{"num_hidden_layers": 8, "hidden_size": 576, "num_attention_heads": 9, "num_key_value_heads": 1, "head_dim": 64, "intermediate_size": 2304, "vocab_size": 8192, "hidden_act": "swiglu", "norm": "rmsnorm", "norm_place": "pre", "norm_eps": 1e-05, "positions": "rope", "rope_theta": 10000.0, "rope_fraction": 1.0, "qk_norm": false, "attn_scale": 0.125, "bias": "none", "tie_word_embeddings": true, "parallel_block": false, "init": "uniform", "init_std_qkv": 0.0262, "init_std_o": 0.0325, "init_std_up": 0.0375, "init_std_down": 0.0375, "optimizer": "adam_hyperball", "learning_rate": 0.00752, "beta1": 0.9, "weight_decay": 0.0, "lr_head": 0.00487, "max_grad_norm": 1.0, "warmup_steps": 214, "schedule": "wsd", "decay_fraction": 1.0, "decay_shape": "linear", "final_lr_fraction": 0.0, "batch_tokens": 131072, "max_seq_len": 512, "doc_mask": true, "train_tokens": 845900000, "max_steps": 6454, "dataset": "wikipedia_en"}
MLP neurons of a small language model. Each row is named by its layer, matrix (gate and up: input weights) and neuron, and shows model dimensions 96-191. Each number is 128 + 32 x the weight over its row's rms, rounded and kept within 0 to 255. Numbers have three digits each. A neuron's up and down rows have the sign that makes its largest values positive.
After each neuron's rows, "fires on" lists the tokens most often at its 100 highest values on Wikipedia text that the model never trained on; "fires after" lists the tokens most often just before its 100 highest values on Wikipedia text that the model never trained on. A number after a token or word is its count.

L5.gate650:130157100133147085121157169154108151091142106114115090089140136161112127153113154129089121201090113119165119082171164123119058091115039099170038148065138161094146096148117149145143112130150205108092184090129068107169128076091127054111071152144230148188123127139160118133114134154152161090
L5.up650:126117115146170167124098100056124130123158135173130180065161126104115118128121113090150075112181117083154143136102165096115064129130114108096127077154142073121072168127116129158186142122108082123197161115145120111126128146166100094189138110125082121102158133076139107125143130138139155110
fires on: "2" 98
fires after: " " 79, " (" 10, "–" 7

L5.gate1323:111149096165140151152111103080092151128104100197189151086099077124139106119120135143118188100188096110102163045064085120175172107197057156142112093158133091119111040145144131142150108083121134180135129100110095130152077156097157166077115119060152152170125182107106125106123104100136086155
L5.up1323:160154077176143143173135136073095140094108095163171131118179128127126105122096129118172167135176130157165057129157135185071067067146102121124138152114103169115118088107129112152162108118131163193103082123110114185160117148096167117093093170059200150158164125110150111194108093109139132092
fires on: "\n" 47, "." 23, "ki" 9
fires after: "." 44, " Wi" 6, " " 4

L5.gate1075:091161104059063145167154122072098114154068177125167151107155156141148145087120096155099122123108099160184127081129105124116124077188109125148116134114214110087106121124090169150089118171172136114116105111089095132045098083112123130084155149140136112110143172124138174109095177225100127114
L5.up1075:093109115112122129205108155167112099159117154086126136109136175119117150065116081057128103096144067133110086159151103062129090119141114147134150066169100049190111095078108159092144123154188135158094160093129096122132072129119116130091068150145113085151096129132135206123096154123085133152
fires on: "2" 78, " drug" 4
fires after: " " 72, " (" 5

L5.gate2250:025091120095161148118147139154130103120166079132180111113151208136111126129172188148097122146157095132111193199108102157190112075137108135180144149126127146171151144166127094120160154128119114124113199108139065116134144168118134077077163127126148136160140131145131167159122115137117167113
L5.up2250:119084128080093105031164168099185139105132126150196192130145156173122152124136093112149132059177140087135164164195130151096114074131097150112075166100123041094112107089131152161190137196116148182145135137110138122142133102187124075100096138150204124131109135104103109090095114107126151162
fires on: " " 67, "\n" 16, " (" 10
fires after: "|" 35, "-" 9, "," 6, " July" 4, " September" 4, " |" 4

L5.gate784:155081166088197119241138057133163155121173140125164159102124149135106119134160134059112132115089077055134121152142090138145183096131131141087127128153134191125128169102123104180119172128071160159137126105142100144170107145113129119130143155103152128097184137213110091084126130143103138144
L5.up784:118121086083158078118151048121082072088090154059124116130126119170105144111130140152112152143193128099157163110172198114084123157115145115118117134119122092144160105132126178127155148133169113154144154138130129156086074138130100122092096140180149089185132117065069123159096132072104121180
fires on: "2" 34, "'" 33, "n" 6, " of" 4, "," 4, "0" 4
fires after: " " 35, " Women" 5, "Women" 4, "Men" 4, ":" 4

L5.gate115:158114117106064125119133111137086128066158096129109126085106124142121131134135144148167135160079059124078103116058086119088181139117128077119104091087116102105135081154109162096130133112137137114129055108053161132128114153128066170083110144118173114163121162130130131134095142059145179106
L5.up115:150088162109184166144118078143116114096095161133099165137121061124151126136105109148185144158103155101104089098113125136153151144199160151141119045117153107097094086175115134130101149186085140185127111137092160110151141132112133169101129162163099158166113255094144146101140123140117073081
fires on: "0" 48, "9" 20, " " 9, "1" 5, "–" 5
fires after: "2" 47, "1" 19, " " 5, "0" 4

L5.gate1979:136147132082115153133069102137126138117130128103148101132154131164132146168136078094090132103128094142102090093122122105152089147101075193134113120114174068121127098111108213082162088086121097169142138049184108125131127095056087115121101159120158154143131166091133109076142118118185166119
L5.up1979:119139124104085095166092093113161078142094127104084106206125156099121154108105099140117107101115106090166135127094115159116099152163150126201052077115189118086128113094121141155157118123093132194074164102139113085115122119191154177118129086154096137117072089086103095105180181128165175148
fires on: "2" 52, " " 27, "1" 17
fires after: " " 66, " on" 8, " March" 4

L5.gate677:043151120093150180195159063144125094167136108189140165134125088133128112127143161115118144120124153194082138087078129089151145047146090154126097149124174131135111088166125143137175096120122089087184122091111136124148140119120136128040040085107171110174112109155132147075109110167211139131
L5.up677:069131105111087130168123066162087126104073116150126177140165147107117170091129141121125172139150192152111134138152122135110127125169084135159158162108126100195071107153188156143125160152136100110168141134131116151115098164115068157067087175166149141123140113158164134091132095144130127113
fires on: " " 73, "–" 10, " (" 9, "2" 4
fires after: " |" 62, ";" 11, " /" 7

L5.gate263:115163133097184141136087136130096152090128208075138149120152129107135149119115199121101134168111149163095130112166104127150129114093140188076144138155146108171190154167207114129113133136154109104095149119152145164159107177102091160135151075134143068152141128127073131120100131097110178127
L5.up263:109146095069095164106100127079138157063143164131165108125127124117067187084096076058053138096125182142119163114094166125130099150139109094151134143134162142170126143055148133152118098140143090147073151161146081153139106121141067122186096119147132132117140131129096230117119158173131163104
fires on: "6" 16, "4" 16, "7" 14, "1" 12, "9" 10, "3" 9
fires after: " " 64, "1" 14, "2" 8

L5.gate1213:117192171085141160125108091176111094098126101108133109115132130103115074164109167132154093178121143126137171137135182080142122140083159073110063159137133119155134124158094186174130154147154146120128178123131156148172061153102153135142145128058151056094109125130137104109142109140077054170
L5.up1213:107086125141111108100177128136145157129077133130136098155147170127174153100126145109108152102145127133168153090113056105208145165146113110147175147109160184089087081125132129086114156163095124098166182160098127108100096172113103121131098150108215095164146097077047161118187147139125099192
fires on: "1" 16, "9" 14, "8" 14, "4" 11, "5" 9
fires after: "1" 27, " " 22, "2" 14, "4" 13, "3" 8

L5.gate240:117142084076193128098150115136120124182106182158102205110114165099119168134160105109108204134106152121149130113111111126139131160200091131169118137117164138111136120158123072167133115134126127136124130090075158104113096106104138093159133188086127101125175135108078132103145170181051162110
L5.up240:172160133077117156164118140161156133117168104116094104107106186174096143123170123083118136163162141107141150129146122148100114130096117168127120137134089122147145077143119189131137168126152114114118063098171110197151133097128092145098133129145108137129130121186177149065136140153108131162
fires on: "\n" 62, " |" 19, " " 4
fires after: " |" 62, "1" 4

L5.gate422:179098107146128094174168155148120125110106151106106126143142167121113193162107170116079126160072113174133124095100163118184143125126082154096111153160146153147085099118140122227145157149112107138106163115114086144116182117111110202085096085141130157148186087121119127172085140072095144107
L5.up422:186093120132078090141162135140085146140184125125119082146167135174108164134132157153052084119094091190094097126137056200157160085163096140114139043079177127144116144052120149099118085129169150168124149106159136067129189157152118150128098120219164189165108092127107098182112115082082119120
fires on: "1" 27, " " 25, "2" 19, "0" 11, "6" 4
fires after: " " 21, "0" 18, "–" 16, "|" 12, " |" 7, "9" 6

L5.gate69:070153098044146204186098113170106097106140122130138129071133136138104179103151166127093127101150098105155150051083156160117064144140076162107124161179113116125138107137218177136190125101145092161123129070146104097136165194109075117085096112110193135096178139191129165158114094172082167137
L5.up69:073163141055160071139157143157131169137114115128181108078112113107095144122123142075073187185089132168104119182134173121083037065159115137140159141119132152151079131113147158133081136166116133145150119117141067093121081144115033117132098105091115105182082150127158158090073128171127116094
fires on: " " 47, "–" 44, ";" 4, "-" 4
fires after: " |" 38, "1" 17, "2" 10, "0" 10, ";" 9, "3" 9

L5.gate1886:105143122101189163128095111065128139133096144122107173103130140182090151168050106090120119136081132180148112089078129108128095100167098125166153143128220130130188109105082117110131062134202120204166130090087116103102078057110124065168108083139145157074135132093165139100128177118152115144
L5.up1886:151082158132110182128159113164126157128167123102116099172132142158183110127147108087129146065122108168109075151119123056114100034145118120184096119154128153081158099143103143142114072117112107126119095112129093112147100095122124108121185123101097108132155160183101157089072158116083061136
fires on: "1" 61, "2" 39
fires after: " " 91, "\n" 9

L5.gate1046:150193145134148169091129114132114164031116077116115120172139179095147081141135140089129154130078095102133067158107090095110129126066112091156112146132142144124140062051128131115153150138112127147101151009132111139105136060150171119094103163120171054138121105100080140101130191121106180088
L5.up1046:127106150147077098113155133131143167126145113172147088182113144143065091168145108173113055122107187145202086161137118104130124188104124082156097162163132077118148105093088134109170102122127178109136138083165129052138073085105053127104157123139088119151181108083188111086109095064157134115
fires on: "2" 48, "1" 28, "3" 17, "s" 6
fires after: " " 87, "\n" 6

L5.gate1175:164157153097146130113103161098118217106185084134192145133163148102131104130116149151109138083123126150114116167117140087145142101131126089112138136169144157133167134096129089077090122149128144107117128108126119120070090128117124126131154140118104059180177144125171174150100096117130155125
L5.up1175:085063191160135087191154122149180132164157188132126073134191131071194094159156144075143101119158096118096120079071166092170142112103137096158099147140147100085164137147092110154111113099080155091118095088147088128107104204082164081146144146121128173085160248149130182078144158110081096156
fires on: "3" 15, "1" 15, "don" 7, "9" 7, "7" 7, "2" 6
fires after: "1" 21, "9" 13, "0" 13, "on" 7

L5.gate1000:097168122125173134169119134130105103128108121139102026099133107128119101158115120124142133076141135158182182173062109108128116114135096093116121106192148137106120117196127141136115109131163136191123117126129166090157095124126145151159093129155145082147168168117130196100143143077129142185
L5.up1000:165120168136093130093133084036137155107135128129123098121173168157113098156081190103140082160117110135133080078131199090137119082155112093173101149133170172177122114131171083127107135168052135113098112144151119079158151080112104097117122126107104160129119166081100085123119108138150145069
fires on: "9" 39, " Some" 8, " some" 4, "8" 4
fires after: "1" 43, "." 17, "s" 4, "2" 4

L5.gate272:132157129149185166115120129152187118070148106115179129145087082203178180161172142092164117095166126169101108156162126075130164139125067130150166145169135134105149133177160129133107090129088077132056120110099122054136143125028129108075138140105093102094063174148106113072130143069119105190
L5.up272:159114108139046131111139143136156091082145148111159105116119118121083167132163153139141114103119158144118099156141126136149164167064116127128105176133119111187092121149138161092113114158169178167100152096204131091124175116090113138048181135160158091164057152118137109156120133093129114105
fires on: "9" 42, "1" 28, " " 14, "0" 4, "7" 4, "8" 4
fires after: "1" 46, "–" 16, " " 9, "0" 8, "|" 7, "9" 5

L5.gate1159:116186144140128187058164098119138170168120216115123145097084180141150112178103145165162096111149111116127151132167097109064107080117111122084112109117091130166181128125191094151148121132140096149106126052104115077132158069122133131114165104123061090106129130132124172158124135155152094113
L5.up1159:080201117104127156103194142070099198125116084105132134094153147094158131163088088124082090060084141126104113128093121133202122187122132086152115119123133088119140107103124167133201132153136086169112126161113155133125132116083103149176141085094128083158160147108080175042137126094119120129
fires on: "\n" 95
fires after: "\n" 96

L5.gate2167:073135106148149099109122090086112153095071155120092152110151166103195124137091140141138149115111107117138109110062120131166167086061086124141131105140152121130132018198119135101125105076073175179115169084163078145067145129128100113137102118122155167094154082104085157112118084126099140114
L5.up2167:084132135136174176145134153171108138148147127138076135117182151069123140142136159105113126056140063151095112123113089105203072096123113108125170103150135078092159155168116187095121096153158174195104155104140087047119137118073056066111142105128142117096143182121123091093121120138120143107
fires on: "2" 34, "1" 33, "6" 7, "8" 6, "9" 6, "5" 4
fires after: " " 67, "1" 15, "2" 14

L5.gate1665:058131065081141207096179189155065121141147185164100092130132081105146082179120074174177121127156099044152125084121197171176144135131082170087089172191129059133170103156144152120087120164178078139066147102104094081114165126070114113072135113043129123150093152154117121110123140054132092107
L5.up1665:128086147067162062088120137112091092130150117164146189112097164144170085137109116143099130123143188200185125109112092120163093127117166091132105131076172162066148111136112157089132100142138054198116113104098094124121107142174167135146176111103140165130100184109129125122109120124147145127
fires on: "\n" 83, " |" 7, "act" 4
fires after: " |" 78, "%" 7, "---|---|---|---|" 5, " b" 4

L5.gate703:141074114127152188190148086189091126111133158138104199137103136140088087166092156079102126117115129126110139166140176085106153175160103090137076151147151146129150125075111162180082153176118121117154201152125125098154120148103115101144083138110150168131178178199126070146136103099120163181
L5.up703:208103143133191174084146161165118120101074180120127094160101119111121135114079167183164135128065137131141168174135161117124185177160138107133123150123188104121114072139124117132151162122072122125122184165110174095088119099128131062105118145166183179124166152176136156091146120116098154134
fires on: " the" 62, " as" 13, "s" 7
fires after: " as" 15, " was" 14, " is" 13, "," 13, " became" 8, " served" 8

L5.gate196:106156101150219182164191176149152139084132138123066097131185093159118137123093105144159119098139134124181138144152144096128061100180114146115150085138193159123147103085139102162156051144167131123102155125106080087120129153070163134146125158074144078156123125198089120155135148129127178140
L5.up196:068146122126149127085130172179176131108125098137150113199123133202120098187127161189151051174095146138143117117139191077143140069101125138109126154103132119153132120155135148139143130098135133079151102182170084077133074144101114115109149114164120099219148100163152177152100127113110162077
fires on: " " 54, "–" 9, " April" 5, "," 5, "3" 4, "4" 4
fires after: " |" 35, "," 17, "1" 12, " " 7, "0" 5, ";" 4

L5.gate2229:093122098087094205131103081153000119122091119154161157105144109107081129124076152187141151188120087144066148095092085081207097113105092183109109118149117144135104094126111134193174162185172094120112142109030131196112124121129120162067095069131122124143152142122069206192187178126114154128
L5.up2229:128125113184110126107163118159120121087160142071121181089159145097139133099132066138109086092163113184146089120156136163141165137136121114159069126131110117129153117162175106087098075159119141115098157104091131116090130129127122096060179134111108113133136122086147131113100131075092095155
fires on: "0" 18, " " 16, "2" 16, "1" 14, "9" 12
fires after: "0" 28, "9" 12, "|" 11, "1" 11, " " 10, "2" 8

L5.gate1986:120134178103141181116172165091143177095140129121106149106131095104138169099136177181127146141128109086077140116044139115162141111207096144154178110115124141138134114131106094170102158171101118144126176117136177133096095122052109130077134174098174128120187162078159138137118105121123160128
L5.up1986:143155080160078104126179119100127133123144150173139168164110170080110128130090081180147135063136115124093129188087133179134136118063133142104127113169055126139137154134149129134141121146100154085082102121140166159151128130108129140132175103083157133115082130171081192110119090125095130134
fires on: "1" 20, " " 19, " |" 13, "9" 11, "0" 11, "8" 11
fires after: "9" 19, "0" 17, " Candidate" 11, "|" 10, " " 9

L5.gate1912:146143163124201133079140126179190094035141127100175152167107054185119139131145120152144163113178142149129120086132178190180121140106050078126113144164086144112155086109165140113104055104106115120107143152094073061155132142100142090123118174110118108137117179130126114100110110093110095139
L5.up1912:185128131148141131112123131138154083106235218144137087139185116148209087164134109072125152139128096176145105082154164049163123124111134118151125119151127140123177098099112078081107130139105122080130087142102108158140065130144104072153118151132077120107113142091171087045172165126095088163
fires on: "9" 36, "1" 34, "8" 7, "7" 6, "–" 5
fires after: "1" 43, " " 13, "9" 12, "–" 8, " (" 8, "0" 5

L5.gate251:094117083105142187091115090198143163152163119163130133113097128097128103153163110093124155165102184153096124122158146130106095082055097088088155153161149124111117107122129106130157085069040104142143107090094103138231134116120101087165086106075117116143120076111122113083089137133154104038
L5.up251:162112112129070106114135090133090144121160144092153133168142145191055100172123126092170077125028117152178159092131116168094143162136122085135144149075115105093158131119090125141124133178124184087072153086126092106153084084084126152054132097103157129137117132151190115129080118105150143130
fires on: "0" 42, "," 32, " " 6, "3" 4, "5" 4
fires after: "," 20, "0" 16, "9" 10, "." 9, "3" 7

L5.gate976:158128098150148114144146086156076148115129078173132170085163120094138171095125135126104114107076154067154115133074107084116109106152107133109115132125114123101132098126209136067163143087127114124107122122122090208143144138120103135138176150159120071052211181150114161143148182153086186101
L5.up976:175164161107059111112101127185105094118125155089087180178130148106156151193126108136118063108174136155146136112105176111142145140144149093127092112034206049131138098159148148110137190092126169112114036112093122099144130084122140106149141139126135161131111139098144142137138158139086167200
fires on: " " 80, "0" 4
fires after: " |" 79, "4" 4

L5.gate2282:123115146139165146106163113162108164112123107114127161143126067126125184091129091148128080083172117155111082146103085104188149105165113135071137104084185114131125118150058083127056068100150124081178141111181089146092125121073132167091182111140139127118155122164122119123129130117127090129
L5.up2282:078107150146143117162083082122090109149146152086129145113108094102137104117176189100135071124121107111128106163137072138143076158154102109141153114133101172142123151139106145110121144116133145153082173174144120127126093121146089123090098120122155092156146129123106114090079161130121160076
fires on: "3" 16, "1" 15, "2" 11, "4" 9, "5" 5, "wer" 5
fires after: "–" 42, "." 7, "1" 6, " E" 5, " Con" 4

L5.gate1382:125121160155149122124120102124126163105169148177105153137072150154149108116028112121149152219110112156113184182178115079085115145164154103056133155163113151173177098146147177158112116143105086094062163121133128062127056123097147143137150149102117124165099090187107196114146170133114141144
L5.up1382:203106173109138122070155115193105178137081125119122177158073115090127148155132152098163137137145174132132102149147167110099139134163130107132132135164125100128115136184072090123134089122081189127140175118116173115029109101144110108129095071126164128122104125144134163167167097095084092190
fires on: " the" 71, "s" 7, " \"" 7
fires after: " as" 19, " is" 11, " of" 10, " became" 7, "'" 7, " was" 7

L5.gate1839:162103184121200139152152109164105135152123122086134126111179202107117152156120168122129063090080091179104206082107145107144089111150100098099141105048102171109144075116133151174089156163092107143167130155095139147164146127128119145091108129186161145138136152140095143103137139138132157167
L5.up1839:115142102112021113194087094138165117155157120118172119136165155133081212073103077064114160167161123130072095108126107120150102096136089180113088118115113127154157122175131169137091064176160114077087111140090125123112115150115123091042128111150160154117080150160205108117166107034115089174
fires on: "2" 36, "0" 14, "–" 12, "1" 9, "9" 8, " " 8
fires after: "0" 57, "9" 16, "–" 8, " |" 8

L5.gate2190:140143106120140147128107135089081075120146100154128130089142122133138130141126174132155135121164099101176126197144153114122109109103073063185124144168118114143167127152113128099148026150145062110125127089113090160117138109090142126085176122130137109126137137127132137042103106151114145158
L5.up2190:143170125089107158114153168147163126136190079177177093171083084161155102082178173120137118160105186140169139103076091113137053120076169159129118085120172143131123092138129163109162078132098106119145114131147127117108158144168065126156120128137111120136115109099130139113155178143132162190
fires on: "1" 75, "9" 18
fires after: " " 72, "1" 18, "===" 4

L5.gate873:139128100085127128205130079170156121090150145120150072126078147105057180151118142145101079155085115135126127109153129160195140125068089115120093082148110150093096118139117166057102147115174110137124182081137163108156169143094104097108146110148137184078159097113100142116137137129082102158
L5.up873:179082093143146086208158097156147161146154134107093128056059180144160104110210101121080102116144099126102102110078068177112099161129096115087138126039152130186149192090131210096106087119119188118150126124082113094185158126113130163099131124130105165186120107125090121116090184140099145123
fires on: "0" 49, "2" 30, "9" 6, "1" 5
fires after: "2" 38, "0" 28, "–" 17, " " 8, "9" 5, "1" 4

L5.gate1660:085129121088156129128148081100156108156140116174136138119156139116104124180103155171169117079101113104141181103078144097134103076098089172151157152157088138158119085130106183141098092126152054141159102147145068149080153086094137145162085088186196118168124162091134168133128135182138150126
L5.up1660:103084098092131126165173138081140171105134147095154113167142141169148051133066144157134128136074128146146073103111156123107095101148131097151142146158086118166123060067112234041163188159146087138160148059072104147092152137150150150201147109125137200143108103100139148107106146160178120108
fires on: "2" 57
fires after: " " 50, "\n" 7, " (" 4

L5.gate217:142199118112099140107128081133149132086105157200109124172140146118146173182136087123110127120122097129129087171101158110137125128130100149174170122153101132129145147086085149064148040150135146103132072074087104139118226155099061069076173162098140100119176187118106121128157147114160140187
L5.up217:153159208185153102093175153147184156090133137143069184153067091133123096160136070122165091149167087167107119148159121200156086126151108168180098083121140107152145109131122142178102133116198124139176130102141111168154110158107101151117162109134111150150116088115139084112174128166125098142
fires on: "1" 34, "–" 25, " |" 9, "-" 5
fires after: " " 35, "5" 6, "6" 6, "–" 5, "3" 5

L5.gate80:104163108095200178096164100145102068105103169105173114094168072135086083146080130120116078079130125118122090139075186097130158104152090116155148112084111117152172077164131157088101151191102135142157103108115143126152146061107133078061099141088186144124135094121077126067096064094116089092
L5.up80:106123170106158115216132112123147124166086126149127141144124224084150131143171118158073152143101095074119113087191119089157177115154114123204153048125096092136172139144096093145063125164115096177121161114143157145163154110120156074120103157120190140131095069086121109105158096146120125191
fires on: "\n" 38, "i" 14, "s" 8, " addition" 6, "iti" 4
fires after: "." 38, " In" 11, "In" 5, " in" 5

L5.gate940:072142157140108170164142085117072164123127158242167092096134181127135172145098076148105107132114123136135144147116117062145162182136128171085143066102170162175155113139176161104114150190104165193168158104158091054163183127047118095137127165130117145075104081122122135098131145112128103133
L5.up940:140192162153174162130117108136129155125125137167105191079160116173148167080135099204108151176106097139105202074125073125141176108142155087158154146107154139116147130133114106091125128203101151110156137180087113150158099143179140098141189119143090137121120087088106082104155160074156144126
fires on: "0" 36, "2" 15, "1" 10, "8" 6, "9" 5, "4" 5
fires after: "2" 31, "0" 28, "1" 13, "8" 4

L5.gate227:046131136109141166143138088141127122170154124131186135149131151148166083159082155160152151066166068159156103157081166100166119142154116169114113166083158188141146132191169099155111090139144096193137149063079040123100124130197140117130161179154154093172141139210105117127111126128115165111
L5.up227:104125082098138161077135139104200073161150156127097072147169179097126123141151126150107159124162165148134128135103134101090137148113121070155132087137151133131105161120117135091108141180125138095090126066114156152035093134094138111101123168117143118148140100163089165123167103083098070137
fires on: "2" 16, "6" 12, ";" 11, "3" 10, "7" 8
fires after: "1" 17, "0" 15, "2" 13, " " 13, "9" 12, "7" 9

L5.gate210:122107100079123078114200182087108129110197091157144111153161191096053147138112097109073124107090097086136125123152099125128113177109064176114115079083175175160135152177126148146117160123145168143114183146130162159110139105102123128114120118045140106108127116108123095093201073067140103160
L5.up210:133154174118100132157089090079128145161067101184130103149146074156148049123117141120114059094134066157177096131135084121130131143051142130157126108138132124075112131095156083167099081119095098127140172073081148125087090078143157148121146102105172123172099183159172107098112119162131116126
fires on: "2" 28, "1" 17, "0" 16, "9" 10, " I" 5
fires after: "0" 25, "–" 19, " " 18, "9" 10, "2" 8, "1" 7

L5.gate1936:180122129122143137156146074114144114109086106049167119135089133099120160101108080183119119106056161084143142097054175125143118089097124113086147121168124142092084118113091162093124112182128158112204102136084077092094131149119156137089134116150128152133166154120094115162096143141092160146
L5.up1936:082066153103171161129189116104072099164176169156157118093154115145091079142153150173061104123130130136114204092134184089133116090167140150125154188122141194158129121101116151130124191086147070103094095164046054069109095176125132086118129098151125160104131099128131084103127148133168167119
fires on: "1" 79, " Se" 9, "2" 4
fires after: " " 81

L5.gate224:099112121135151151131100069106171094160129130136139139119138148170115153107116200128096165138127141106127117139150135167123184166139114163141205146055092095131166143136158150076112152127157081116120168130103104132089104169148132105126162154072094139052178160088141052138128087137057140186
L5.up224:125077082081134134114175175145149142150142135155108126115159118071128099142132119112082177121121077137140156146084160143138117194081125178085106105129098107107137099138146123086137106225154112116124126153113136183178156124113134146086050067140133143101133073146127187061121107074093116148
fires on: "9" 21, "2" 15, "s" 11, "3" 8, "8" 7
fires after: "1" 28, "2" 11, " " 11, " Lar" 8, "9" 4, "–" 4

L5.gate2173:122089074113122105138137161128117122180139121137164121132164191126135157107149169121119102107125128191111209100135182100088075131101091122118169140190114123149155133096116120173149152095142121073177096117087075108114129086146138140098119151153140135138210061153115133155147128118115158131
L5.up2173:229116111121102141124126101134113130134135135123198191145147095146122153169102120113196112167069130159117158119090193116148143209110133116074145134182143058179119167074081123182101132130111110149158134118149131098150121094188201180093117102183135130171096074170137168136147154180135147131
fires on: "3" 22, "9" 17, "8" 13, "2" 7, "7" 6, "4" 6
fires after: "," 48, "." 18, "6" 6, "7" 5, " |" 4, "3" 4

L5.gate2257:115183101097075147154106175170091107150101054145082115117085140150119150123101135119084119167155148096100102125122070160196168070122105101110159105169165173129127172092129124131117112135122102094087105082141083166179189154093101061110153128067156116080151146174139124058170134167095165151
L5.up2257:092123163173126108104149085110126216173136120155060133123135084113141114086168129106141089095091054135119116057093156080147119152169133150149143114092139142148173123101135091097111094153159124139106156088085125177152187143134118159138100215076104100122073141097132118121159080148083158133
fires on: "." 66, "," 5, " |" 4
fires after: "3" 21, "1" 18, "2" 17, "5" 8, "s" 7

L5.gate1653:095084105133124118115123172122120132108118108162097156089106104094146097161142094103134176125165148137114150112101158136093188039113082153112062167113078050209089095108176108139153150159163108113207125093109095131161071147163140098153127135088141159131094110105116111142087133080139124092
L5.up1653:114163124106104142124113211116109112096117123188128127106103100145102103110175125133117102134148150145069095080168212148119115104139111106073135159128104103132129083124134119110153128134129091091152103096162091116127117104125119105117020037129117101099109152115117127072132136103155113110
fires on: "\n" 35, " disc" 7, " Mo" 7, "Mo" 5
fires after: " |" 38, " " 7, " and" 6, " a" 5, " (" 4

L5.gate1290:117141084184163131136135093092102172095134150100055120140153143143102131185121165122110131185133132149158128112102145147128112131108071086118131103104132148153150140133192176142144117076139126129123155102128170054144139112131127121146093130116156123144089122112084152099158090078085098187
L5.up1290:147193161189091170154112066111105147122139119109117098084084163071160096140149140156143095224112136165181137112068122086155149079136118083087143126107162147121160104119153135118161151144162113147130165134062096161109102144151131111105113093095133109143118099122090158130140174125113124133
fires on: "3" 19, "2" 16, "0" 13, "1" 9, "5" 9, "8" 8
fires after: " " 46, " +" 7, "′" 7, " (" 7

L5.gate689:127104175163159115080130092110167146136112128154093115194097125162156097095143167175153123173176136129093133123129069080186157168113095098169162128142077137134161160132124098082099143093148141119201255083128167152140080140108087106121112124095148132162127130154114176161112103179093143189
L5.up689:156140180129163114135140127097122121089114123101117097163144177081134102149121157128111170108157107106143095069120122119143216167126126145145127150140110105181114134101151170172083175113128127196141126090127045132172184079152140152117146100181157112105117122115121094161121119146075198102
fires on: "1" 18, "6" 11, "3" 11, "7" 8, "5" 7
fires after: " " 35, "1" 31, "\n" 5

L5.gate1150:160164178140113174214158129109119116129105105185113151097135137103168078183139101113159097150157129143121145138107141103101101120131083080157088093116162172118114110134143142118144118097115109198161144178142139123186141091088147159176112141146147136139086149107088105141146150150182156137
L5.up1150:129148100152118167195059113122125124136097067123176155110161133152096104141109147129109238123164105106118043098159165108117122148131076131129146035143136134161195107198128138161117167110081077096103146159118119140127154198162104146112139089140148141151073161138130129145179110110111191121
fires on: " " 57, "0" 9, " p" 7, "ple" 6, "–" 5, "5" 4
fires after: " |" 46, ";" 8, "4" 7, "0" 7, "5" 5, "8" 4

L5.gate1858:088156165119161157130127121094084105145152109166145140190155172130170174174151149182123135109151130138166107132093121125078103131085099144160147118157135151106161107092149104129153115145086165109141076042083107167115154168065066080105145126141105116106109117098172118123149158109058119174
L5.up1858:070153113127145139133159124121127086117108109143099142127071132103220079150162140122082178135093115129106117132062156139062121145167202119112084131149101112080107099099112095137140140173103142098110110084103187132113090155085087116088164143157136098123140195094171142107164146172096100120
fires on: "9" 41, "1" 22, "8" 11, "7" 6, "0" 5, "–" 5
fires after: "1" 51, " " 15, "0" 12, "9" 11